config.yaml
d_mlp: 1216
norm_place: "peri"
rope_base: 10000.0
parallel_block: false
extras: ["capped logits"]
optimizer: "adamw"
dataset: "wikipedia_en"
MLP neurons of a small language model. Each row is named by its layer, matrix (gate and up: input weights; down: output weights) and neuron, and shows model dimensions 128-255. Each number is 128 + 24 x the weight over its row's rms, rounded and kept within 0 to 255. Numbers have three digits each. A neuron's up and down rows have the sign that makes its largest values positive.
After each neuron's rows, "fires on" lists the tokens most often at its 100 highest values on Wikipedia text that the model never trained on; "fires before" lists the tokens most often just after its 100 highest values on Wikipedia text that the model never trained on.

L2.gate750:116159113121140128141112136160147107161139123144166124143129128184084119131073080135104099119098140132161164111144125137145171128098145121122125146066112176099139104106131094126125169145159136138182170172101099091134182116135142119124136100178164142180096139118134124140135094176138082116184129147147202164138140110152136127100122108078113125136107141163145149146143113162151133172120
L2.up750:123148119149131152125133157131151151129121105130133097119097157120085100082094161159141156156103162135079120136114156105146129147134093156122116147141116135128089147120114120116160138134110138138114132116181166163130084108129120099112120158144164095135124134168120123113108117124136101102113123153153128123148121116147120096116164142154164130117117134123112148154149193120134117152113
L2.down750:108132143101120107105123096140117094102134162134113134157168133117139144173155073129101120106129149145182152129137130164132119077128167114157122100114154125101167112115132132135085151148143124128143142137092119100106151121133142144152122098122091162126122165075144144150125153113127121156162132087103157142097146126102118133106115114110118122156147130148147140128071073134114106101157
fires on: "6", "1", "8", "80", " interview"
fires before: " |", ";", ")", ","

L8.gate377:128133116156148122193112162113147172141096117149094111106115144140147130115120154086171119131105126154162109116144140081141181152170100143092131149117133118158099138125137148151149109129156149161116117125162114122124097105165100131175106131145122124119156171137139113143150103131096134160119142116129078167106122161121144105135136111162096103088157084096120134167131150116093141125154
L8.up377:166108138077093131121117113140153179120138104157154128153130141154122126108140098112132151126095135095141151099115146104146132122116132104083150143114124105135109129119131109120174102113152125138150129127155122149115114147134133114101158088138099096139141128153168112125143158121101079123122174099106154112138098191129118103115158131116150103120130073150114140174136123125145162167114
L8.down377:135121120168147118131146105104126118135109124128101126151162121116136147120139158000152103121123102120138132155135144117167152147175110132138095145134110135119103114131125166127116103162108096137115096136140141149149092112139102140146113187136124115171134100113088095122121163119108110178121137097126055133137130129154119131119122110113136105159133000151140145142090163128139126131142
fires on: " |"
fires before: " ", "\n", " 4"

L2.gate90:130160106128109115090099112155119156125145103131121130097120187104114103159140158115163120116125127182172132122090127113159090178152101070125125142121117129130106128083104118103104072126137082089142115124104119165115144164136157133113126156141108125066146152146127151127148076131141167121109131142090124092148147141130151158125164113107096156137149124134113115091130156122137117097128
L2.up90:126109153151121126145096130145151146092141183096099160107113116103090100138091140169120084155152121121105178172125140107119121145139119135128175124130093173149102127100128159102146149121107143128103145144124130154113158131114097139131098130130100112112101155104093116105122121100090155105144124086122129076154090145134122123132115101120123128170134148131136140130172088134139147138125
L2.down90:133118085122141097091186115090115125142101093094169078140121135155153137121149140144135125120079135112113105106125116138134112126099103151162094134124158126118140132112108122147142126119162152113127118131131119160148100163157140163135125135113182147121134068130118091137143080128170127167111156146145136126097140120110145120145129153122181092105135112129129128122071141101116124125131
fires on: "\n"
fires before: "|", "\n", "-", "==", "==="

L2.gate268:132159070119141095133130079099132167097125114143104155139143115147158145110091111111156130163146123092143096131104148098150150120104082141138142074136157138141131130130128125125092101131125163110146197094111151130135139134146112113128105162090139083193148127119119116111112106154087133076114156132101140146125113123140110147099140158127128121173152147126136156160136118140118112102119
L2.up268:112172136107097178170055149145129161121143136129130136090135119091079093136111122123119117130092109108161163169165129131093129111144144124107120136149128130128152123094153113142095119175107150148126116133171097087123121135121081133112150109118127158151141117096100131140124116122098143119148153086097123165147177139167119088109091146134152104145141143109122113171113121138157168119153
L2.down268:133146141162147113083175124105107144147113145168133116142125140194125115143130145126153140152163169091110100093102124113143109097100141168146121096113119140161092131144075134113164119114130098113115141137106150114109097159135185177134136150113142100130118139186141114130140123136136132141105118159145137105131117149117144144172146159127139122164159131137104130122104133119095100109109
fires on: "\n"
fires before: "|", "\n", "R", "Al"

L3.gate1049:126145122095087150161115114109138148120153111159119138134159117097071168116122130116100159105128138080066124100122109089130082110135158143123144106157149123094103152149153167093099153141111123120116120128121142130132127113101122089150134127163143114140129101157113132156110096143130075137099100146093053130153104088123151121133116094112151121148134093096132130158103152102110101138136
L3.up1049:132118151132143107141125136098130120133125088125121173126133109144165119102139109096120118106104095136104126126107116126133060118144107093116122148126130128123113119096153113126141142130086115111134119144130159134122110102086111148146095112145115157151147109135082141141115098096108187141141125108113136091134119154132089125122116087094138110152128137132115124125139127171122168172093
L3.down1049:106118153140089094111130136090134137123131123171191163109146128096139143083164107087127084164164114169111095107085136113137111155151150124123148138171108109101134114149091135122154149119100097127137118159183094128143136147133127104163091148124155097146148115136135120142105111154092197119150108108106143108145127128129157134136142106146168166130133112141122108091132124171120131139114
fires on: " ==", "=="
fires before: "\n"

L3.gate251:123157149130091132136139148107143121135121093105115155102149149135141134109130142096163121145123154100103124096118128102113141105090128170096106116164109135113112074128160088099070135155104157144122122076122144105129089103119187148128138116129147110152122109104160122060104145134139137093125113130136108132126097155122129142122145146096161108097163168072114140161126168116138099097121
L3.up251:114128139164105118151130136143119134118156164137120148127141151116091151089085127153109131145165142123134103118149143145107117134149103109140147143113174086170141170130150141131138101153119120137123136162133118149133127139114101164094110139109139139128077146146143096119165177075100089118136162141132137167165128118122152111150164183153166093135108099077168106097127122165162159096152
L3.down251:133135111091100150081105141128168147147105079137130132118107134107206109133145112107131154126131127132110124127118103110114142133089131113098090099184122179087153139150157127156136162142152113118108104084087126073118124083150142112188150105121095122118108130127133112112156131132155124101157138109164101113118157155130113162128117084140125137121177145147118174122109137133101104120173
fires on: "3", "2", "4", "0", "ing", "8"
fires before: " |", ".", "%", ")", ","

L3.gate282:103128155138096111118127093139146108125142130131139123151158164147165148101148121087116097121152082125114128140125113134109097162134161124137113149093115111176064105110123101128138116110076156127150178125118106131117126143138134127125153095123119100090089100146130103114100132122129172096128148085095148179094125148104140112138090107144094157159161127100099085114163120114103135186153
L3.up282:156120126137122165148066142146104137112159101132142163166150125135119119120092134099134090151098156101128089165129151122144112152094143141106137189122147130172116105146127143158154088148118147135117120117135124125121187155157112171110145159133142141149108150115122107163148122127132085126102128173150120121173098101086077133134097133115144155142145121174145172130106159152105116119095
L3.down282:133119171128102158153119154140123120111103103125129106107155137181148159109157161167093093130148096104132134119149119102128111144104174114147123115139140114153074139130148102124157100106109084103138121116161107104137141084120143145090164144128109124133151168108113129139128123098111154121128123055078116141122113090112132096108115126121145112158141152096083095120092108103099087186106
fires on: " 13", " 12", " 11", " 14", " 10"
fires before: " |"

L6.gate374:145126158095128083151127161117161137135150119120127136115133140138180131114106168151129175126129159160136160139117112104111132124130134146093076114139054144101196117100117132119147110137121117128115139121096092094156147132102098114139101115148139077116113140082128121121153120174135139108095119145148062141137152150141108111125098164121135078053134137086084087118126115139125142123164
L6.up374:175166132142098110153135156157121149124109092126111105115137066111126148138170134125147164109136131097162124189120126106101123171154123122147113114123114125144110096125107107077147153102143140133130122049135110159140089119133118128128105108146090143141131113102167144142110112156098182134178133094143109083130139111123131142110148145101104122153083119112159138154108131149127137121086
L6.down374:132088184129093075139113144112167154123134099110143138103089143142170155108118148130127121142094120116130144100159116196093104162070105122123108129109077112114124130140073152197140105124102163092132132135091139150138142141122147132106136137166140142141115119125136152125134170161191179091135171119131109140140103118137103162057147164102095130160133107160124141148073149105143126109121
fires on: " |", " ", " as", " 1"
fires before: " |", "\n", "–", " ", " well", " BBC"

L2.gate263:150146165149105140112119156126132120145129128099147122136140152170100171132129124106128100140136144102100125130102113120151120142107102123167088136110092116100112102110131115122154126132097125137150160140122103175122100140140129142137135117152099135077147102112141154144137127133112120152094114166116163101137097116140139197119134129117123082074130147124113109119139111090142127128114
L2.up263:164124142112142115098120139140153111139104115108109087115090125118140137136099133160105128059154170071163160147126095122169178073139145114134168156093130118108090106171136103133097098141089122150097096086134136118142103130090106143119139140115165136108150161128172139130095146099108105146127137110154130113117121117110107135104122090121133113082111151141140141100085112139098135154160
L2.down263:086150127072129114174134148077119121112145130112111104185125133106152146127131111116137152157128152166102123129122110126123084171138151150071142113142151111104127105099126149119145123082119121118114122166151080149110091132167118167118108115094150083124102104122118150184125120138135136076141087108114132158158109149137106110102129165121142140154143183148113093143151178118126174105102
fires on: ".", " ."
fires before: "\n", " The", "f", " He", " In"

L6.gate584:135164114098117142172138167125136179160155079132108124120137144067103167104136174105139153117127130195149141120117138129125120140143191116117113122153099103128103109122167143160107130120121091117094173137102111157113116146130099145139174127141090117159156131069105107124144142105162145156095142110130128118095110134155076157139115144101116088152107130145106144140108122095124146107153
L6.up584:175143141125152076156083164125160146132145116138131176136157078106117160119120127140137127099105107122152138117127124059144112173148109135096112143107114151119114128102139135151117126138120123143125145140087134147100120143122082121164149102156098133089132138113144160101129137128114156114095147188099134131155099143146104094108132127150102117083166119106113109168130140209135159144107
L6.down584:136109122111172143108130075131091161140163124124129085133143149085084126132149131142143120129134124187095116149104144119160105100102149145113102170118123157114117134132101137154137122119132143125113141139119073096155151113140134129117140126157126087139123111104124143174143103155147100100127145083098170119107081182115101113111118121121167100158116104107143177144154106090147143136148
fires on: ".", " |", "\n", ").", "\".", ".\""
fires before: "\n", " The", " He"

L2.gate526:147109158132126201138089131128154135145126154132110112113154151146170129112149160140172131145116122089177160139117160126097141096116150123127110126110147111086090142100099113155110093125099131101158141077129149121149102122183098108121129117156146154158136142149142136096131091170134137130154115098132119152086097105155124131151110132117157106148099127133106148091152081106062158131152
L2.up526:142124147142141144126114125120087178139157145156149140140155141108119073100145187126107105147106147163171139169160142122118134125123107136130149120136135120114082092126111162206140136109133094138185124121108122136148159160113118102172132106131149148126157156140154063113132094158135157150115151089096071128114104116139160144145141125097132105122104098176128132163171107112107118179148
L2.down526:128132105141134091135139141143153102137101104094108129124114096159118166136133108151139141117147108103107125094101113131119136093121138105111100144113104168123148134108148091055142130139122154112083136146149127096110097103146124137124132188139093144110113097126111163128153127107109081139145099146134172122151168127128076113110159141123120152145171144110134105099055138154134126074131
fires on: "\n", " France"
fires before: "\n", "-", "==", "."

L2.gate1034:157154152133088132148147121131109097116141122093141122106105157155124146134125110154097111152135166151185128138116125168150124158167116110156140114152108114139099100145110137116113125133091130147125110148107122093113165116146145106136112111108187134137139109079117101111141142184149078102135118106145081145133158112139107142109138117113082089108108110115115093092150092141152117129117
L2.up1034:107157146135142166099118148138135135135179145166129137112152127138137108109108109087102111145135145128162134152104129105146139110119096114130146125120165139125140158148095133098134142151105146172074131155162104145136125125119085131104097129121147145093111105129125152118124115132138101116167130128116146095110121154143125108156135132175151134109087104054086084099103107123138159118113
L2.down1034:165110104119095112141122135108135111132089115107112120129100118128132160132149152166177103102141135119095155097158108143145123123147173132145155110106122126142115100111150136161111124156111056111181127102122155155138092121140151145157132134097089106111160135153126115146129127107119157165125107115099113159108125142123128151106136089095142144129134137141172157154124139129127103169131
fires on: "2", "32", "56", "23", "38", "24"
fires before: " |", ".", ";", ",", ")"

L2.gate346:165100155125129132122153131109081131138111107130094156147117151115116147115128102156119105174134133145089113143117129100126105149115116117106176166136129145110169084158139100119109129117125113133087123129137103130124127162122116132176112194142132081136115132125090137105107130064143173128084110140119136174162127138115105125112148117101146153141163151166132131105113150132081117086170
L2.up346:089147131152091111106103143160110100132106107124117073146144120086101146108140101110154112125120124146117128167114152145125102124172097143131152097078123120150091109170181120124103120084201138125121113134114115103133112130125134135099096098119101124134163125131185124114139147174131160084079116097132166139165144122135106119134122153171135116085114064129142097153123100163135133128108
L2.down346:166112106142162135126177134097098128142139133090106092167103135159139143154141110153117113128133102116153124100111126148150125136118121117145130159147136164109119129118138152147162151105128107114142113135120113166155134139167145192150145120126146115117140100142086122163149116113150113119119143146131132123104137107111134143133119154127176130150124166133131143158089152132108094130129
fires on: "\n"
fires before: "|", "-", "\n"

L2.gate178:121110115135109107136079139119123131125156112144131127101160170068119097135084100131134141118140101105148135137104107129096109121118144144113096116132098103087126105086130176112149155130119083105153151094114098136161110162143092151088144098174131101146110109183125123118160119168118119142122119137136124126083125128073143175120107106139140111077113132159139093123148095114138076118139
L2.up178:128148088108065138116057155146100142165153128140136144157171165122132120107080123137105105154086085104187159104101096145106161126133128100141134100121075150130120160116137166135117132144108126134152119123132096110143110147123098133109170122156111085174121076106166171129138124143100092143156136107134164088120152104107157128116151126079101098141149119159108131112138070126159091172103
L2.down178:129123109165143167144144142154164103148111114098065123188106101150163160099142162162114109130101143167091066123122144120160123135149160092120134160159105159142126094163142105124086059124140122130089114109106148140128103094127156097165151144107127139111117152125129135124150131088148132104083126116121137110145104130136105090145167083134129158148143074129101169112075162131132164133140
fires on: " |", "–"
fires before: "\n", " 0", " 2", " 1"

L11.gate1135:163141141117120132138147125160105152093094121117105140092129150126170105148150144130131118147121108177134100113116115097146136099123104153124130081167087117126091129131141123133150186118120148165098086108104094119117138110112159133115107139138121145175173142116134113143129144135100147133110115096099118135144081150129113136125133140155096128116140144095148123096126161087112125111139
L11.up1135:149111130130146172086138114162098131140173099108102089128158142160170153121105156163152097128121099151085086139103140132125112084114145123133123124134090126171097128054145130128140124141102082110133160116137147151151126176122130154120114137107103124161128092094133123085106151079114132151125109126120160117107114126147094078110154145119107174149119123136099116108129120115085107118113
L11.down1135:131141153127118159118143170121119148204132108142116159118118167118144136113111140134151148114122146119126176167102159131109082130089133113139082159137119079109111105156120110115120125129096148114097101119131107105114107085180104147135099117119151112137164117090061241138157127127133140079097118098078121145127095128150105126133125137132125132110143107129134141160094130078094112089122
fires on: "\n"
fires before: "-", "|", "\n"

L3.gate765:068123142143124121088160143127188113106161063140116126143122121160165117152129115113093125147114173136120098157099100124121151099098142149065122107120128125132107158137117149137114092153100133143085174127131105146143148163127073155127118185115105129109153150168098102122123137099125157093129145125123142123137109137120130135121123135144106126131127134104152164095141172142109132121128
L3.up765:136085152156094167145151176115094110133130100132148104110154126134123173107170125105179099163064137156139108116138156131131162124137138161193124114128117136106125125125102100136081103127126101163142087142129129131167141147076102103116105120115136141155114112127114132133126099155128126109138155119149128129131119118133094158127088172129115163152164139113184123148121121116124151138075
L3.down765:135099124088143068136096127119143168126108182131104148115119157088095125126110118115134154103172117124129173096121168154147112143127154087171123124151129145089133123142122113123166151123161143140127126107109099122133144088098161103125104149097137110141094121074155146134134136132145086112107116086121129101146097144141078122100111087128118109120121126115137122125114087125111132150109
fires on: " 2019", " 2017", " 2009", " 2001", " 1986"
fires before: ",", ".", "\n", " |", "–", " ("

L8.gate280:127127129158141154145119151113128108119092152101152109154117162151126170090109117087144135147160137124133136139165097138073162103125101141085107156138171123154138102101118112125097115149121179172163157117085119116063142132094102127135092104108077108123129122112131116161139167139129167129166113120131117139168149174104131093052081152095140111119155110097134119165142174131127147128129
L8.up280:110125123159134094119111132108128103148167105112108127173098122135142171133140133140124095135094129162125124084073115135113128167169101081159126156149119095134139172117150121143143124132098173111112124152119112133103109116122100146135128116143142115120145125135072110071168126123131114133101118112098108122142080125122120133128116130094172169134098138107126147117124173139161122143194
L8.down280:140140153167145121154122136106100146097109129112107113117154094177118096153179134142136145122110104157077149180185143142110113087123147129154121117085144116124108103110113068108116122118127109099141106094132156124077150199111165142130145106156165131129162176161110168121110111134105159090120154120090128126126121114096138125162148121119096105149113175126174151157113156112108130109150
fires on: "–", "ok", "G", "y", "v"
fires before: "1", "2", "0", "L", "k", "37"

L2.gate1083:135139188116113123131123078086147117155119174116112129120161121128128134142154109141189167111124149145136123109176122177143118124112164146149125187125114135143090053132126136124139095142134120126115109131143126140104115131149138144141177126135172119103174104101120151122139145127155106159141130173135145124157163100144117112128117106158153140105140145159084119146153101134105118107171
L2.up1083:145162114161116130121154106133152159107103120163138149122120115119133118126177160160117110156105149100168152158147116112106102133106108106121132126119123134139104099139136133185084150129123137139187139103099130137121161172127094116132125100080127151117115130152159103140130122127163159154102106120151145130155160126106103141135113137087067159141111137129110066109121147073150137120116
L2.down1083:111127134112141120126140111129092102141139137074089074173119110135113127136100100138117157101154142147106113072131124142158132105105141156096097160134172156115119142128106109084146128105143122091088122117135121120132120113111157131118142159175136099151117142120097132104131107129123094106109146150133135122103122093149146118115124119120159128106148142123103191154102099144097124137124
fires on: "\n"
fires before: "\n", "|", "-", "The", "M"

L2.gate507:093130100135131130143146158121124094145135164124119132099124127150131123112114154110113126127119128129120167098109157098097126126159078101111164142092108173183090146071085125122138146145137077151100197149162132120158144106151122170151099100095082167151132117061119145158141136148099127126155147153147145143137148138161163130118165166131099103170156150132165092129147102103126151111104
L2.up507:149114143075064096138119111108097131116134154103134105071102130132123128128108064091145171120089124183113116126169133112109127179105134128111101149137063110124207095095126149110109100104155104143120138119125127135110149151109077159138088137113119104161137126142122114093109150095117155145120120122118142116158152093119104139132140145165136102098131097128132107074146110161152130129126
L2.down507:119160122145170126104153135160105131143117073139123095171152162115142124126118149120107079138129134113165113099119120147158137098159118133118134093123161134090099173155146139135180117147119100122147109159113131156131118081159122091121139138123140168086150161142118145152136109107151116143118128143148127111082081155094151087151145118125113160161154091105092147159080178108121132131138
fires on: "\n", " |"
fires before: "|", "\n", " —", " "

L8.gate689:134118108097110064153131145120187116157136130114104094145141133099110140136160114184138187108108097168101142087128127143138108119126113120119106172140156113169085116153161148102108139176137126179128129132146108146097129173109111090123113134136107132108134104143076128147162137132153151146122111167120162119122136103124096169136092088161101149101110161123090131116126162138091133136137
L8.up689:172100160134108113122087164094122151128139153125172105127136144165132155147110146117090106128138152144156084166108173135115123123116158118127177173139114118150154135093112152156142129145113150113133146170097117104124130170172179150161100087141140121139126090127119108139125142149106128101093156094112099094107123124107155128140140096122137116105131138099157138158167139117153133117134
L8.down689:102102075110152101157115116151183148106124155123150128138116116152145151126159177089160142106102145134146103115138120159131172113057113118140136113144112095123153139130130161112125109173148150145158144137145146163109166109081129104122116163136130144145112124140140191165078103108140163113146221147103100150169146141122121150154121114159133102127128132150142142140117129096121139130183
fires on: "–", ",", ".", "-"
fires before: "000", "2", "1", "0", "3", "6"

L7.gate1186:125120140085103133098145167122125107123154136147131155116088120113086154149131144098128140122133183151129141117105145131099156121154123144134160119133131156157152127121120116121166140126113138159146123110129128145117084102125125138096117137150083164103119107156179111177134104116153130119101113124165128148135122148138125096161110164096101097118153151176157124164170152130160140117085
L7.up1186:138127163105082146137127130117103151135131095130148132146109105126101120120136067105119149086127106136144119134121119147144118083156133153126102145147157141157104167157140124088116097149076148127118091118131142148156124142147142137116111111146107117095169105116107144148139071112102096149117145143176089107123154116107139125126166132107132136157152141151104090166089143114138113131132
L7.down1186:136149135125124065120096122159100134119174157126155124134158133133119164131115150105142107170149165087098147158156108154131144078106142116108164096102135135153181096093125130148162136124117088149162141138157078123124125123118120125140117129147113139125082134109091147120093120201125166080108121098142129142123139139114146115130100141140094121101114130157160131092140126100128132192136
fires on: ".", ".\"", ")."
fires before: "\n", " He", " The", " In", " She", " It"

L2.gate752:136139155138177153101170110116101125116115139116102133167111121098123166115162169127115122149120105086146099178100125106125175067105162155124120100085130168121096115116131138157095124100094136136084100149121124168101125117127086139136117136133117086177128106149123133118114146122153139176084112154124089131143113077082098114127104154155176173166120115129098115114123085107101131122139
L2.up752:145150102150114132149103123136131109115131108157130134143109096102082107106128115116121126149117162187122127126139131079115170118104150127124138125181103111147137120137161156108117143104129130142121170103113110110108152107147142142097163133144095096142163174114151098108157104094107164118111154118163157102135099103184158139093119111158113137140125136095136109165143089113149142114102
L2.down752:145107114149186120123137103115130095154153126059115120161115136147149111174120131129125110150113164113135096122129138139132143146131110141153083141131144159155088146119154152140149141110116155122172112156111141157121101119148110163114177125101129121148107119134112133116145127112152116131124137112127148124118135114102120144115131139103147138184124113118125126137089140116105085095130
fires on: "\n"
fires before: "\n", "==", "In", "The", "==="

L2.gate1054:138102175138093124135132145166087117154163104090128132096141098095149150167101139136150122172170143120129082118114099071159153139103106122137145122108095132114151098121102135132126163123086107146107136122089146125080157194122122101142132145103109086166156104123146158105112110128099143117085082105085151184117089127090155130122090114192109155162102121137129120134144162161134136152135
L2.up1054:123162152152116081109138079141133158109117110134131097143099163173116105120115176155128121145062134150115073149131116100116105171144146107123128148118122137166149123117145130141124107144097109139143099145136146140138102143145121137116105152110187153128155127169140112136144140089120150104109134132104103160121108168126109149130129132130099138143172133144117149102099149134141127061138
L2.down1054:158153158130125128089153110132096141154123126103139139139151139137142149153133113143143166132159102097103144102106089129116149136150087090154115171115124127155135096137122152130146114120099107143167115132126125124081139161109090104134100111098139092111146115142129145141141129112133127089110153106124168130119114113089132140136116173164157143164103120142153151115103138134130134179127
fires on: "\n"
fires before: "-", "\n", "="

L8.gate881:117142197156102074126150168117156108147171127146146105118109119127106102118139143107136123132135119105102126147076109129104133120150097144103089177106115132183144134115126126131166146168120151187103176157136158148126139140085136103073121089115133122131121123094076094104121121137136146099156157138112112115115166128099142156133146081177146123081084127090110144111143157094110134127180
L8.up881:180127153145131083158104115078152123158118095154110137086122127150094174089103132120138118124183131171137136140118128133118157116123156141134144162187137113146137105141168118126167137134087158169111089117170115111101115097137137097139097142123126095111133120092138116107123101161091098125125115116130080096137128111127158126108135185142145116142133103126108113157176149135174144098132
L8.down881:129105122090128127130142108103186104184127103086091116134159132189107146092148147098178118082113126162121138132171099093113175108133126143128048111142138132186102157125136181101117170110174108126087104119160143125115141165128127133111142131118164073114139124123144144129121131092101154109097123131130121124152119143113113165161116148113109128107130211153168141158123156110108096106175
fires on: "–"
fires before: "1", "0", "2", "6", "3", "5"

L7.gate1145:137083154104123120165145134132145162141152096136085133124133118114094153087178120150093126134158126147107107191134141114125111143134153129154140141146152094121100118138140096140129124107130147143126104123124048136122121136145172105098164127146098127087134098132094150086109102130165137114119109104143140114132054137078119142123106076105115131136142149147113150123135119113155114118120
L7.up1145:122102088109109156108084106136131137127130130164143168095116172126146131118094141111147107102133163142097117122143123115126108118127122115124091080095123151131178133127137095110135126115102118138152141151065132164146120110158124145140108136117089149099117138175139116140112142114131157117156132104150120163114144149160107121157107107127131130137082143168125095170127155122130115136125
L7.down1145:122170136143115080153121116156145141120142068125088106134138125139115129138115138118115101148147164157118165138116103120161119096143129151126129129128150120135149142090118133125133148115126123148121128157149099133103100154110138126071106172130118072093120158126140150134105107179125158140120124074108147138154096131096119146148140058138109079101116120114181123112144092120139161107164
fires on: ".", "\"."
fires before: "\n", " The", " He", " In"

L3.gate331:149155143099144095167131126113121168131154132126129146129158128117135131130162119124148163066123138148129145194100167102119128118161135113114146095122088144140133116118120140151139129130127086137119152095096112123121158104132112094169125163152086153061145150089152148146154123093105149084102114149147119115111119128133134144051150119114106087103148145133116135156116140123138141108133
L3.up331:130161093120105176142147150140147153110138087145078159126148136157123163105151132135106149116142140115098167138120104104152140136103131138167148145114142124105112154130115143155101125140136142132094160161125116130139103128138156120107117134082130162142128076155132124129126128128120138197122165144176074084094110136133091140128100141127123154113108156098135115137130143089148099174111
L3.down331:138117140124177140172130139131108125147150158137123136122125154156138093138119130098140152131144150148104124148113140123128127086151110065171136108129042138145133141145154122153131104160126096140107133105112072113110148102149147054163155147149106118111160190094137148120138131100107143090115127109127154130111097148146125161094127102119143106132123159156118096157145099113119156118148
fires on: ".", ")."
fires before: "\n", " He", " In", " The", " It"

L2.gate533:146174138096139166130143157122119127164177132107143154117165140110177135094135132139130082160123105147177096104147117092119177090092097080116153107107152093130137150161130110189090116140127152110099113151112092077098143104169139158123116110134118156149139114116116115119057100161116160093115099147116135157135108124129083108119090157120119150150183119146085145120103118167114110137116
L2.up533:135099111175183114152101107180153095124174120142156155129128078125148117098131117135184159097130106128129156132128119151096137113122161088145107140122159120166155109114129097129117144089113102123172132138143112141155095098135115100096096093146120158149098125120104146114138193120103117122107130114139075154126122092117138136139143088130157085081105125143104112144117111129127134112145
L2.down533:143139110083118148101137157089126161142102123123123131157113172128106131137139138100086121195159118109150092169125124081169143116128065153118141121143148163091127159130148175162133114154122145134083127118079119113105129165152112147137160147113156090149110114134106129123112086164138117113153161144102194105127133150164114108132101136131103166149135146107095128109095149120100110115088
fires on: "\n", " DN"
fires before: "|", "\n", "-"

L2.gate777:156125146150132124144144096104157091098194112103136119154153115121123105156118115145124137107103133102098065136149148116087130131133155123092102100107089094155124144125124149143122162125128163109114121131103125154138106114141162109182142109132159141168097154107166132139114142091123155125174079141119143131088168115114088108118133085159127085150177138108085160156164159095131096098148
L2.up777:074127177182129184142120110087158146149106117124150146123155144120145169106150135150098079113109159120165135171119116111148122100150128123158126117134104106125126193120130144113091137104150125122141133151111108093127111144135120119136114128135115077151113136120089140167137138137151126144152136106132150079166121118125134161099157131137116108118129133091118126124113119162116130107110
L2.down777:116129116086071089115130174122091114154133139139132144081140123095112102132128124108149152119123107178112185140085167147131131099071142137112120160156170133127170083122093127134139133111160125123115106113162106101129110123087158101118178139102132151138149081159147146127157107126119127139119152072176144171124141123118122122146150150107132144088105131143147133143107112145139097188108
fires on: "land", "9", " 1972", "89", "07", " 1942"
fires before: " |", ",", ".", "–", ")", " and"

L6.gate240:143147152146086146140110123141149163171131142145140115108104077128125116127140170136136142092138156116107117180137133133155116094133105149153150126111094064180144100129099131160159161140145116138127159135141140129107142118119126142131169119075121167135158090162158146123089163164125092138129133173131162113140105155148149146113120127128132126117111170100144119127120135136115129160144
L6.up240:128137177142112170139111130098133132125143178118120146116161115163113111135086161103151113149123159139111155130152125141156113132149114137108118109153142106140157117128133127120175182118098098141148153123122158063118125143128149136141164111149152096101111122137102112093159111142107136124148123128133144077123129142149163126123152125123186159184116119142195091107136104137098121169125
L6.down240:094103094068190085131144121123132099078147143075087133137172185117134148094139089117132149166117096152172098096099134115135165126125147134131113124132140144120115144104128125118135103122128193127112102132099135134165124156105115124130121134142139129120097155117158138133125076106156119132148110090111090171131125110089068153159081139108117187127118098121131154107106072107110135058113
fires on: "–", " power", " Order"
fires before: "1", "2", "0", "6", "3", " of"